Weights of a small transformer language model.
Size: 10 heads of 32, MLP 1280 GELU, vocabulary 3128.
Architecture: LayerNorm before each block, learned positions.
Training: a variant of Adam for these matrices, 445M tokens, 6783 steps.
MLP neurons of a small language model. Each row is named by its layer, matrix (up: input weights; down: output weights) and neuron, and shows model dimensions 64-319. Each number is 128 + 32 x the weight over its row's rms, rounded and kept within 0 to 255. Numbers have three digits each.
After each neuron's rows, "fires after" lists the tokens most often just before its 100 highest values on Wikipedia text that the model never trained on.

L6.up614:096169138138130169082203163130180113156074125145166104133114129163117102138152128084132153112132145170101138141206136110126206144110072128123138134143097132087125130158116144128117156133141149094099128129063114146194142041156146131131121123117085147132151034116114148098061169129182109127070112126054179152110129093146141183099174158077162135152105141153119137092120142148125151111126159077124118149075104074118165172095128122164143103112138117079135113160174106104166111164119184122122091084172094163125158161096153110144088136158159182193130088109131105082143143158083156159143106157140130154142138124157136138126155122147143099098146135089195120087167120134079198124096019110116123092102125149151183106185103126114093171109145102121095075160157104147172120182112067
L6.down614:078085173123107049074099107110132155127126138168135203084134105116077095160156163129198130136164135075175129127031080097102111153099071126129146157120171144127087154116111141120144118147136163183159136119126124135119159168149104157151089160130143138145110154093154117162152130152143101154160160125187116090190140139095129118120177099121115140123169121072114178076088114178132083113075103141147082129183138162129131126157136148173077122161080170087092108082099166124083117129183094080143179156093155101146125083097097154126164133078133084101149167116095140119033138121160100109096101061122124113149078167167125135077136163104186155169126144155091171086135104140121085066087173149115167134160176128134113167060113123102133105129124106118133138093138170161086136078145127
fires after: " E", " W", " Le", " e", " re", "E"

L8.up368:182158205164096122131139069151165098163182162142107032120190121095153052157131083091119152127097146114108151153154135118107161157105097116096128126150159133144131155123151132178121093143128161124116060192137169128160127117152119105147112166161120123108106102155157087181172141093070091147165173119064178138182065132136140106159133136136150118137121077116138151134100147171098149091148111147130109106069040142117157114147108139134143188177165131124138108142171125096140123090140081152090158157139127166116156146126103115116094110151137104129164123106107119164110125108123164182142127068164097095081084171135134186092138188105113117144090131183161143107105103196129128074088119154066066082103168102178066129117081161168068069138105144072102205057151145136102094118100107
L8.down368:123094123110150122066235092132118064115064130129141119184148147152131120113145116086135116130118114116186152102106147179176099100136136082159094155098169135123132097126182163124173116128127163130135143188123099110158144129119173141123133094088128117120125140099142105146129149140131139098138129106157062129114108113081167092158127145227159149105110111170107147150161094116228104148124146065184186153162118140158152127086157100167091100114093045067057140076129140159134159112070146082079099162109067137101103085115121088112109096086190133150121094152142113125124108176088177152135103099169145146137181090077119157136079151135139066098133139053138148191126151149137117171134093157097166159123142171106151167178119084061192149129143078123103141181107156112112122142104088
fires after: " M", " E", " Mar", "ol", "em", "iam"

L7.up537:149151100144157122149145094099125115131128107139118179123151096158129117138142102103140147126136043141126098101126086157107137126163128167099110140118086120153148183212106140199190114104167145130085118126188143121194157060130118127091162049158159094117107086182105139163086123107136122129102102156146151106152118127142143067160132147116118106142167063113151201062128157136132171174119130122152121134142138154124195111109142096142088047158117137149120171099139127108117072172111123137108075091171129074045113155119078125137179147147154169147099118149088120055091160128124148075106138138077108139129111073151142109151114110112255106106152167114096158077178135125132101124068067159133134104154128183173104140105134145194134159169122132156093155089092103174150123174132117
L7.down537:097177098114113134168133138122100140063153074130112128164163119074120138106165123068170116140107191184139154141121147121082129127126097160100116088132173149165132190065108135111075161165117162135096136147124129103103134129098187145155128112136164109167119085151092105108177127079116183153096100159121136064169114127182106147147156140086134067108164098093135153103102081098140097155174159143173135060153188083138159188120105088139187098126116148150081146163100078128084159134137110104116073113122071157167164127124107163099041121089076101165145158060125164155153137194138147107190132076107129129145158166143121112158142152122148126106108089140169145151036163089178136102102091149099119131124122145156139121113081116127128150156114058141183062120127145174240148151108146
fires after: " F", " For", " San", " En", "ag", "af"

L7.up1138:149129131075113091108146158122110102074155145116172201151116194140131056098103147089133160158159111091103146108167136120091205083113118142117093154115118139121099169151135147131077096159187103140149136159130160148139126160090160157143108112141081220087098093102165084176086121120155070130179107118062104158124167090145172104066119108075126161132085135151174150146116136195124084112090078108125102196146116152156166152087120143137138157139134091118096155145126170116181106137067139147115107138176142129134130130097135164191110126122139105124140190113116123098084133079104096193152127155154102138127111117123085133170170082149180091106092079145114104106238092103166145159118054134125175138110129145134136028087104178133101129124103104074141102129123132173128112187174144
L7.down1138:110183151170077144113128145057131108166090200164104089124121101091112156134114147149138145095137077143064097093145073134123142140122164096207140103124150117072074116166112119132194139100176161194105108088133168081174146130152131125088166150164145116148109076154189111115171069153164112102096124157171116076091161131044098107092103162148128098148154152074148164093093168112121113154125136168162165126156158149136155089084126203103152101158133124114115113114164117137125132085119079158158129151124150117141121145163075125101158082150122123148118186084126129126131120094163059133140147192137140112147167108086144140099085138114120130106172095103090159136093134173131112134120156143107129155186124162103099130156163147049149108132137165090171047103121098113094161112105150
fires after: " f", " re", "re", " pre", "f"

L9.up157:083146199105119127093155123120152138125142087066160123111136113041170092180135146105156170082128088068101136121179092111098131115069126074120128156103107110137172186145151155091141085150175126135103170086108091116121127201094129136084156098129127099124101201147152150115113100105141079131090147132096139148124116109139139154166083114086104110101115142166155103081124133184143140137082187111158160132179103102114143097114100093146147154153138140104148125128194119175138107100122141148163103062077162231157131123089119136144078173083189167145153111106104114095087222075076100141138168081106166148169163105155163122177149090127096155165089099082156128179119088198120100113145115105127127113125161135082172136147132057165112094131138072119093165096124102155129128131117111
L9.down157:076078117136096133108126102120140157108118099142114194168133132186133173070128097161113065149160080141161155110094095100104199141169116112097096160062176101145077150096131106126063181147134150137203136150123156101171109095149115133178086165138125143115190132144174143153141035136093127125166139108093096145120131137219146110053137129171165158115129134134093103166134175118053108169148145127169109086113152166145092152082116111157169136180097107147121141132085106073100144115130115120113117143091144175132128136107139141080112072127075147076206133207147140131125128159142122083099116099105077120096114141139128109131132133166187116137123095122093110180081199135141131079113119115128191125198120152177199150135124144161138180176122163117147115090141117091112132118130127
fires after: " G", " C", "G", " E", "202"

L6.up199:112176112087151111146136134103151166132104104081139158094128105110074106141123150120089128192150108108107141129117093164080113135186064154153069159076112143131135134092113137169135069121192196128143126157152165107133078114105185127127125062184076129117184166154135121130097147167104123117143144134157083113170145145136130108115158159076098126185157153116143181148141169188139074162135139106104122080134101124142160156103053076050129064147142144133159207112122148155145048119109119086172141119127119115128110088123089082161134103127130164088175115166120127119115148143149088110108101124096094124109103111178145063182102121182132073080133129149121153112130181128133163150127057104139140134153110107155132139073069143128156108132116123119169205164097089158164142149123148
L6.down199:074104155172131136088130173143138128153140161138106166161155128122115156096104135125183192060103130174138110183107186123092125152125165100140157117137181110169134114073191104079115135147044067131088130082152154177141148071127103086089107149112171135191113167116150191103132140166130108096103095114140141146172088108098138167131109193138106125114111115102122129091143111121098249105192158120120153094111130140145155067137220149159117181133159117122123163148104086161159144161131163136161114043142157089143162131108128156090093207137120115146105058125124120113096145141144120123171129108104129098091174084108129100152130151132132129193102104104089140157060136139120163128081153144131116116110163156146102088166110118137084069153131149132103127156154118100162046174146096
fires after: " f", " F", "f", "F", " aff"

L6.up1210:105191129152120156122204121083158099112120093161154110117075133116138138080121094087117086135117149143109112126192195112092157142128155169081126106080105107156168189083096166132102112201123158126130133109179122145141072150088109110117132141122175123169138174118125078117085125125084121111099062100136097108198140088146098153135150055128092157039055185127153190060142118079121091137126105143175093116168152134139111149059079178160133147162088177095073099099082139081061097102122138150187113125130166184098049178082137100155127141138121149161071171140154130095063140149090112110114130140086140184125104119131131169160103133128179109148138118167157130096196150132110154102133093177138118146145103165127118162125094163136119093156130104122128130171144144122144138105177116
L6.down1210:116136158194111170125145127135134195148148121104149174087104092153104062158137125104127184108143103106181109069114107126110134097113103108098133083096142137076152062150174153170166099113096108121144092124098095138091116100101127141147219105173173124128109068171155156207174082076171131117183215146099078146112146088150171147113176187145114119130143108121087080149097133181106155078113113112114152174094127047152156114178157095144094114067107108111099150114144124175101138137131123077078141170177115115093150121095148135060109124058188117138153111138139127066116093139109141180086133139118142072150133136153129167120152123129098140110135195112120121166138067165171103174106108096101166171102169132057157129103119115152145096139145121131133136121123124116120102191118126
fires after: " g", " f", " l", " lo", " se", "w"

L6.up205:093125191163149118102091108132122098149095142130192116082132143178118151098095112112161100085198140178163118134128132130122055116145155193093126158141099112146073143138110160128155145111123126186165110123096085119184082091084145139143133148154131131113105180139159150121097119190148123109117138121127185154141126077123116099159222107152130145059146135139146141077100114162085143161154156128124097117138125135175130083068185169125137116088149190113154116150111127074149114147166166197096129143134099132165125218141086112120104150128142096094144081077154095123145121160089148080068133108173088167128145156171124112139116154140064072143148131116113083095136138192128201075156114153121103139123100209126164137056098141132093088131108100149111116126136177099092188178167079
L6.down205:109116095133092071150174154166069184132127151117084122113123074137139093165120146111194096139107104065131111108191096103134123162111113149045114146131157129135177112161144078141066170086117184072082120196114135115086120156177163147146128118069110170093153117113084086203130148101117086162161119161130072129062116182158083171156112203142107113181114167157133074182140145104131142122121122133194127115151168082161150156167128142120063127124105143135136085139160176144131076164105117061191109096156124111085136137118156116135123122089115179103185135102061132173103104053105111123135137147148190075105146085189125112148140128157140139082141138099094109116100141139159063163143130136104175155118140114156079122150072110154089126114158140131142100149216113131113126141110184
fires after: " g", "h", " l", " G", " str", " L"

L7.up489:146099104062118112155121080104156116098157099152167181075093103171142124163131123111140132142134131127126155130137118152144122206085127129128122091055097132142121105164125171143102063077183137128194124124091162136143140149104160180187159076155114128168159131141145169164131112092177133058097166174099112104120163104160069065149106081097128112092056117124163143102184157120162050077099141087099120189149121120147134148076076114112101091091157090150149154156143134109172117160139042100161196169135075083114155140112106195159166109142127150118090144177122135136171157172103094123136120113142120164140109186131119142160122114144213081103101124172132097057135146150125131136106159141150108118107100115131168098125149159148111112091112145114160166079097149113184084137117169
L7.down489:105162149149141171132113154182115150133111189119108078140123104111133140108091133145139092153139113140108135184151097142128161109103104156167098158128094148131137126143149000108131129110141137151129128102166168154114149107144114108071100108115127175084142153150137127130105156165041143156131118155170119151166061161130099161104061182102102097139152169138100118197144134123072127145153178088152078079072154149134110082133128136090121130189103145172027135126142113118116177082157143144135084111152099144085128100145187142139156117115077094138130133116127107141164129111094189178081167202182128147102163070130127122063141131142121124138100124148112149123120126104111085138040109157086084140154154134131108098185077144047084173168112172168092128093107094127111195123121097
fires after: " F", " f", "f", "F", " At"

L4.up661:159143158077154143123090094119172126114151118201167118137113123125092126080107096083152114137113103111129132094161176095113143143140139105123145152100137128136030137144127136129131114133096115183185153133107108141139091149164161133175132154091160127068063146115165138181096106069139130127109090136130070100134123166168137083133176111157138111100138178123167125124103148151137125080127083144179122035143108139179153098140194135099133107089131109138163113117099120102102164153106128155103075163104124139149133121118039175166144142152164075144146125126184081093158077088133137192114136169202119134143175141108120165102134116130102180125127102119122128148130094100097180123120092163152130160091148161114123118132109136032179137127148162113161105140094147140172161124157060
L4.down661:139103104182147111138161146131082138125111118084076139134125129145166113151132143167105132088092127140121139163130092123151121106115072107140130098193116125133208136119113077156107167127197118064070117152110140127140142104034130125086147111169103129197202088145106084092150133205109127133143185138113170144125127058063116163127106123104122137157115117159065124170159138063112087161144170086020148165145116141078122173115088120162115156159112145102105161167158134141177079089153117099152180087183121127103097110144200071112124136076097140125105146149086129152106168163102138068160120088089135101095055112145132100107118139115130105115118131109152135113139144150125122127144129091119129096192120131171173136132116115197103093128110113150115127118195100124102070154114227
fires after: " |", " t", " G", " T", " the"

L7.up643:131154112108166107077126084100055131096165127145152130124113147154111133138109115151144127178111198023087168115167133082095125165112086124091128195142160112161097144148111182149083131091106126142131137129128097129092116117106108135197144138176127135131125129117160113136108156148121098119166126139123166132183136128159155146160115123138158116159119086078151082139055123132122147129163134122126168109188127193080108143119132135086139109108198139136174076131122135126076076075086123062115114114178136186090136124125135155135089178105106175059149125135121161152096141149168132170112109142177079092107153160098132090133193140168097150132080137155113162096153089099148158154110087107104150110102166166172121179051132133140139053156078112102190115147198118168079102148130187
L7.down643:139143098174163154100084151154127068126070107091141184162096058140143126092137158117184091088119188161149136108206147124174150173162094091110111116124077143120144112094075100165075107148072142127104156112117127087137077112111132109134135164068110150129119126124090136134051137126107154103082173107105092083100128148122137109093166132156092111166209122120100089113117164044054116198203144093162151143132132105135160139097155149134100146106118102109207097121130105122138175176109120172145105088098142106169097121134172175056116221168187159159106166080142117136115057149137153182153156170146185141121103130129119076144145119121113131160123136109105131153098146161156144119141112119103128135158144141162142171183071152115139079163078134090121089128128078058141114115147133
fires after: ",", " k"

L6.up1157:163089154124066166131108164166104105097166130113130136091163111096163077146099157160104101072157170077119142078179103137077140086120062111077119118112136100158139158137146133104115086098164076127100111111172105072125116145132089146159134116171155114122090139168190127188139088128141133144152155131160111135147118163092152144124079158186107124189090167090144152141080137174132156120174136170139075105158155116146108142139110184069118058093151135194190094178100129127085087089132110114120117125130131118146129134123109103119136136137076190128162158091199164138108111133129094157101121113149123139125131229092128116138127123120143054128154137117177129164105116128084131160130154098169085189135145177144135116039095102185128074129090129061180169155103120173144159159099170
L6.down1157:111151081103104092134107143102104104182083144152152115091123131119101137173104150116098164191092085132096109166089132081198108158140121111126115175136147118109109136082081120136103187114100122170166176095102165119147115111126100124126151109103110119134112194155164118114122185113160141130078145116152144098129086158088054123174158135110151147015124113165133145168142140084115163099088131073088090109107117176118182146108129090155132113138135120083143138111150141174175170163083149117131108170133112118129189128080110133084148136087129107141063066131047210156103150154144181099137159163152136086084135073154140085132133133128143161132135077122087160154144120172181158152189105196159134105087168127144091168160175147128104081148139082159074135067135095129095156105141159
fires after: ","